Weights of a small transformer language model.
Training: a variant of Muon for these matrices, 285M tokens, 8698 steps.
MLP neurons of a small language model. Each row is named by its layer, matrix (gate and up: input weights) and neuron, and shows model dimensions 0-191. Each number is 128 + 32 x the weight over its row's rms, rounded and kept within 0 to 255. Numbers have three digits each. A neuron's up and down rows have the sign that makes its largest values positive.
After each neuron's rows, "fires on" lists the tokens most often at its 100 highest values on Wikipedia text that the model never trained on; "fires in" lists the words (lower case) most often at its 100 highest values on Wikipedia text that the model never trained on. A number after a token or word is its count.

L4.gate307:116187096114148167086129135132119126130182147095197129101146085137157062139167120122122095144130127133117160051123130124112151167103125117138091156139077128118135097124107155108085159083092147115085175105119144155154156081091191107056094139153146178107126178162124146138124163177092146104123088138156166148126100146136084069078135161109124161107164067155081129128148111116050163148077169147156109063106159177065123103096149204089169127111138120177114222137155138155132108135147148076080159137104133113090089129158191125109117131135129102201088113074104131152157138081151135139
L4.up307:074116138174177147095085079148121053163112110164186152130165124169188101134179103094091140084110143116150158154094146170185181112136184160126099132169104177158168145065123098104135127080147052151148103120160092159107103117158132110139212072142112121190145132138154188121111158165151088127094085144119147117106119118095128162109194139137141107132162124121121064091100175140165064165116123129169158096131152199157153120107110130107129128113165105174137150130138171126117098141165121133110131134158151033130154152138139113123083126109094179163100044133130084098119137123153105083
fires on: " by" 59, " married" 7, " into" 6, " with" 5, " met" 4
fires in: "by" 59, "married" 7, "into" 6, "with" 5, "met" 4

L4.gate280:138095164128125091152103140141097049177127075127120179089116101091135160138170100147105146110159087123100125130091170092131147102171145088060178138123135155078099107138142114165179145185086141150128126097110171135110150084101123174140107133158108147126131151108139165084154157097205096149129119168097068074150044139119170139109087109110110162151084187125108116151133104169063153064121107133106107049097147140095146114160121123146104089127110100144134109142164153134105171150127141080092203177051139123124114145115176121088102129071170158113118136130073079154071099071131088113
L4.up280:123069094148087098154165138133161140153125028157153117209123167139054127106148068140119125133121132131145174138172105112119139090159116129145152146078122096169112153166131114182122143092152113145100156134115098186088125192158088157097127123137115105089127107104062151140196103077123153125115154079066138124230138078081158139153118098119135156136105138084139104085120081161141119214121154104124170115078135120151161138092111116134128148186172141064152121133107093122128167085147103153165155154138125142132148125087183088136135159139084149033134141183119156150152148101153093137
fires on: " and" 43, " or" 14, "ers" 6, "s" 5, " son" 4
fires in: "and" 43, "or" 7, "son" 4

L4.gate65:121154099173102120131133159125101124142122138141075068143160142104106123130107100129084128127104149129085133106125161137135134113097094109138147203117116090135149152153164173144165121140094103114168067066114161141138166207100148142155126080178166135136167139119069123093123125118156115119090111115133136108147097060055156139097065131161090161130088162151129075111121111141116154138077099105027152138072111114164163138071132086093208127139169183163124147083115082094158187120136175137146058117140133120150137140152156135096170149123158129216126146103162095163058156138140066176
L4.up65:111062103165099084103102089082165139138101143183095141165188074164115098091138134132135141144196113135173124124148189150142090144169154152140100156062165026102130104134138086092070097135091153137129139105133114148115112089139097062174154128152175144107121134099068123173139088176186165125139088142140112138159120107139147114109173167174088149148078133165188108103103088141134128135106126081158109145156070125182161179111092153160097089166126098110143116112142122129152123112151093103118119146239111168157136135140113121207072109120104115170127122161137153125112077122090158164
fires on: " and" 30, "ed" 10, " of" 10, "id" 6, "ine" 5
fires in: "and" 30, "of" 10, "expressed" 5, "determine" 5, "or" 4

L4.gate110:217084153157128123161131150151169136175131116093055104115121143122151109117146121089136123203179115168101103095162105137100099156137123080129122141154102141131104155131135194164096145136150161148086141202061149162123123118123124138177168177120227136104139144138120140176117127131148158084164159099110138195112120137152088120115099132094067138133124098172117077066100102157072153124137158169081177151164116112134132133111182194173107192114084125061118113107114132156113087095128074157072161130142110155150141151039122097121109147129137155141140039143131159128132089152134143111
L4.up110:099104156115145068159123148107135196130123109167125133111116062117118162119133106191149144143191079111110114124172146131144082109087138086159189067154084085158103098148079139069124148125116169213134156129093167115107119105068107148106135178144139127124148072152159128134147132134130167073145167098115102137059116067128142143162093026136161192130132109114131146141090105081088163093129137175094148179171127164125143153162112139133127132117149133092128075133121146154125113085098161158200194085124080115134115120050154119134094122118077080140143068156124123084133188132133134115
fires on: " is" 57, " was" 39
fires in: "is" 57, "was" 39

L4.gate491:119093144085122155154124142192153120147126152161141145096138115171110131108123158104119174135142181155100145134114080166095068123175161190142189181118078091124103090149122125093051125094100121153181085125096165085114129099112133106133082134128144138159091169174113064086137158072181167158189089125107173128108124099151159156108157073117133149129118138113118164113107132093130159176075110136168173112065164155158142147153123142178155161061063125140118152132102164148117147151118104076086062164145123139095128174144111101042134061075153142130147130094119070147142117128053116124
L4.up491:136144082078165113109106168116108130116159124141156106172142155107126054096113113180050189118126128108094158134126165077179118121095089206123140156161182074164120090049124103156075201113103124148117155148106154195140067133154122133154116133104113127156066146172066122129098128168123121148195143155139107107140089141148088141143128141106119101106096143167149151114217148086118112130148077099138169179137161179157159140112117084093129107139134162169103143106157123158105144115183138141131134112188109092121139122139087129103167090075161176186058126128099081155091126105131086107
fires on: " to" 21, " in" 16, " at" 12, " from" 9, " by" 6, " In" 6
fires in: "in" 22, "to" 21, "at" 10, "from" 9, "by" 6, "on" 4

L4.gate180:143100169085092157126144180134141106107147109138127042077199104145146127097116151133121156124131139154139134141147100127108139125147121043150104147116166081075125101108078180136133120130154148088121102095162115128121139124046115140188101124131093117087110192040107128153146115108177114078145134077120127119189117085163134169130105101049044148126126107187122121128084088139129121081128112114112150092145130121150175111142088229086149134171161153148129124131164102201108106148156153122168091155120162073154124064135132080109172131111130152109141156126158109148112081116096139206
L4.up180:062197141113124149093157159167123098169180137124143147142108114170121128117164237137116188090095123081148113093121069114103210179085117114087130166127163136158156082193113191149133100119122145095142113090109131113118136189154134162220133165136107148137108157098145133169147098136109101158120167176156132138089143130114164099104128128100148124113133107110150144124137138102172118135138168138120105172104131147107161128098053163136057143096185155196144091126153162169146112094138142202111132125168156126115132142148135141109145138122091129124079109024120078205121142110134131178
fires on: " and" 49, " of" 19, " National" 13, "un" 5
fires in: "and" 49, "of" 19, "national" 13

L4.gate102:140053142109141152173091148106113088091117127047179093154117149131124076134104151121104099149133079150136105134150159135180146093176176130108119164111126100150144075138135099141120093182078145154104139164194096160135114098094129067164076109094122159131201099101091111142113134131096110146095145186171157131157069201149131116076126065139120107106106128086185140145098070128123131149093148099168146102144179105154142123143126155118121096162138080125186184167151178120159105135102211060128135123039131144124111116087150165132141170099114049096156125136085115153102132140113124147
L4.up102:101062127146126111165097119104126100131114123132180189151151083098144129142134114118188123029176113135110097111152107066086088141199194146140083157124065173094172152167143120107141104140164092089119154117209063146104101107124151173137067128154141140162112145137123135157106079082120163180106150129094164110150116152110165152131094155146169089085159162185139166126092127150113122067109140154201165114102141125153114157195137101145112072162178185094230119108094114162091155139159166154175142121135133138089140129123162126158128110128137112122120140167117169138112158125105089128
fires on: " and" 98
fires in: "and" 98

L4.gate125:155090113153162164179144126175146163197131123166126112155117130101167156140068099076142133121175120124166101078144089063142178166109101116131123157162086184099083138110134164086106160147120103140120198150134088126146137158121095140178108107149162091156128135117086128114177170094122138143132152086112171132097149110185184176183120096102144112120189160210152113160208108116100123086139126103138171125168097127132157147106097149144089095128148147119070060165141128137103098152116121127081074156108123201131151111125070133123111125049146166112121063088148097162098131123091153059
L4.up125:136157094150149127122150174116084140145101168096068088064116138130159112078108169125124130136145197069140136126118140122149145182143134053159161109123087086182143133156162079145094093112151064140176122181082136096143139122102163174115129112110186119092121125131141125106114101118109111092072128102152099168080130211137111131106146155090121146109116135149177168197199157149130163130127071160115110131159143197053142100106137135094110136138133104105153132123091114095089136094170138118150127094107085137106154133088129033092155083136168164120096105104220171121101097130189123172
fires on: " was" 40, " been" 12, " remained" 9, " received" 5, " became" 5
fires in: "was" 39, "been" 12, "remained" 9, "received" 5, "became" 5

L4.gate462:146146163156095114156105119172174112103163139105163117167156147071127106146154125083130133118131145147155113134131113092141149138131133126187156074077086101123202143085111166091193133136167162078145141145170140160154125111186113130122134125212108196095155148175142136031122176135125143114120155105099169083041096159151168117110118073163151191167138141109155135108149162137179163182160150118152101130100142164135064170129094102113157124074108142116135106153167140139114099167111093119073162148155103152107121120097157101136093137170136153074049069165084159095118142092152178105
L4.up462:139171113119184095126150153169106152157113156079147099163221116122115102139121081127165182110179122098120170132195177109162175116102092143118129084112106091207122136098150157125126165123120138133197120162102112217106101104164136173127186114158129114113139122143124110165162143069148122092142103127153127120097106111152164053116085127152166158131134091118127086096174118089143162135113087168156111123135085152082097186114156193088142138152184137127169113151137089101126120119150122094149163108189134106102128202130126097124059166197154156060126152138122115081161131157158073160
fires on: " married" 15, " to" 14, " born" 10, " in" 9, "ac" 7, " returned" 7
fires in: "married" 15, "to" 14, "born" 10, "in" 9, "returned" 7

L4.gate212:125118168090155095101119125180144202121095075107080184109153089193149148082166152132069135105187091107158076102121124097124128082131154138102076156102092139158112119166160143176154172143177097086165141164141070144128165186078083162108123085118171060125156093166138145143141124168118086100190150183104162180102116194147091120122113124155159126107154091118120163170114122160096190150149066120105117126086117128160163114144131196115084148132148149075130050131114143137124093126113136106118156139140140161148125202115159108129125133102139086136104149101114167136044137099154161153
L4.up212:129093132087150072150142080068158130142115085128085102092124202151126101131133166116123164116158080116163104077155098059140194127111134141131094145122120112168060116131103142118187136176192118151129130147135151110135159184112029124124152117160130057156139114073142173158135111091125185150151144160132153152099146079216100130114157133145147115131128145075109117129078167185132127139085149142103130165083129116186178130129148128111122137168106132148066115137147115126141165130208133100102115110167179102122164101176153095166157172091164092102100118100146044142187116103092114112
fires on: " more" 38, " most" 12, " much" 10, " less" 6, " some" 5
fires in: "more" 41, "most" 12, "much" 10, "some" 5, "little" 4

L4.gate214:163166119107160115125089069163134145126060168115134164185134119190146128098142168095115180082132125149147136069134152137145129124089158130115166097121092147150132105097121123085135184143090132185194147123093189102143123088155130155078138117102175159096165090082154122071200159110147094104140170115138141195152150142125115160090110214098088148138139109150100107124174122084098167148127073127143130096117120164110118130085086097123160156076189090177133126176124079084105114147165112155099142162182093162081132134129117174131123160056168133176100109131144136163144132046185123109
L4.up214:108155144110179131105144138144136113146159142063144174174142115115143107097106158094232158204207102152093136119128122130108167176113120143125149127078140123118138105116118116125161199150098118156175195125066169131177088075213139108114192034163108111078114124136074130170155122083164138143143120136160143173129154085112110104104091153127131112097120126145120156156171130068123091111128138134156138152141072147114109092108154104108175126125149084135108147154122173102078125184110163122150087167151077098147159119042141119152114115097165132098142072127099154127189154142093156106
fires on: " to" 43, " in" 38, " into" 4, " only" 4
fires in: "to" 43, "in" 38, "into" 4, "only" 4

L4.gate22:127125129101134107131132113078176125161161158161078091054146084136097139110171168122137129127152148140111133119133168155136049094083098125101173154121156005160104120177082145177152128071141130155069106108101130161137114169093133114176168132159136121144155120138161163134132068150152137127166157129119118097087133206176098155162117073140179081136117105167109090112128144134097140146099200156211176114138175089116181149105138154150074116089091158183128141110186170125141123177120130141116177078165129098118127041116147103111139107127120119129117129109109115130174174150102087136
L4.up22:112109161141114102125150113131123176222115117176167134066123110162119073135128131106101102123121120145134093145163079126067126079151112115105149088112086077078165114155163140208142144113079107128036165120160148084134138180169127127146167127223130102091134108170106138174137079133130100094189138090134115094131149116129156150099123104089181120156173137067141140162161108146138152187147138068141130160065145109130099158065142146173117127092123126126144149088087111170162157149133118100164131088128155111165110127129079168106130093154142089176179145131042146086148126190159141110
fires on: " such" 27, " would" 15, " released" 6, " at" 5, " so" 5, " At" 5
fires in: "such" 27, "would" 15, "at" 11, "released" 6, "served" 4, "so" 4

L4.gate43:122118137115159122183161096158124163056174132114090109143164094144166089137178096137142112128132109169129115140113121137114152143105039125156144137109088154051167116134126088160064116104147121136118167138203138056130101079109078135080132137076138136135102084145135099122118163141131135145154173123159177086126068084122102126086117108137183127165142132129099152144147128080103142120090161119124173126095155148114061106102184134173107124182107068192129172123107140091133129183100129096109042131098135093113122124138162246159157152066156127072107105126126099134108133164140070151
L4.up43:178120093122168105110093128187155142150084186135178158145087187101114070139098099103140116156076171150136131170090125114102125097129119154134123100157079123124083097116080150130123143137179080120130149117154176077178175182140129103142157119129101166099155087119135151106169088172182152156123139108143102145147140165109134165121062145182124119130134126093154133136116112145121191102103118132150075087152177130098046104082139138126132127130110131092116146175122092145185126080144043088122104159149126071134177173119102215124090154129154105164153121064075101105102132090177078056
fires on: " in" 67, " made" 11, " In" 7, "us" 4
fires in: "in" 66, "made" 11

L4.gate239:086100105154181087127073160164157034059132150119146111111161121084055081092169200132141091161079113097134093081162135109174089143138109127120057160140128141097130155133078159162173113084123086103097138134126139170149080164084143143090120130130108133151184123117131177142165098110114131094168148145144099142157098142114169172120104129066143074186154087146092082113148145179171146082127118179128135075130161190118198135152146102132114107101120147105138124111137161101159157118098065123183088143133166082118095079142145164119170137091136121122133125074162152151146078133162091163
L4.up239:159134131129151072039163089139084146154178160114148136095096150127139153144143090166084101126084154123160091114111086164157143119126148106110104063178119130150159136173151155165171164154167124125115126083157125106137123084132141107139083115088129083121157081165137134162081143221121109144122166099130108129080122077122095102139164090147116111122130157126135139164107149191078207188145148123079180173117139193166122134039127093143163116079122070159107128124127122166089093114119151147091119074174141162177208143130126134167159133129103122131136085099126082127144194115121089194
fires on: " for" 27, " of" 17, " announced" 9, " in" 7, " made" 5
fires in: "for" 27, "of" 17, "announced" 9, "in" 7, "made" 5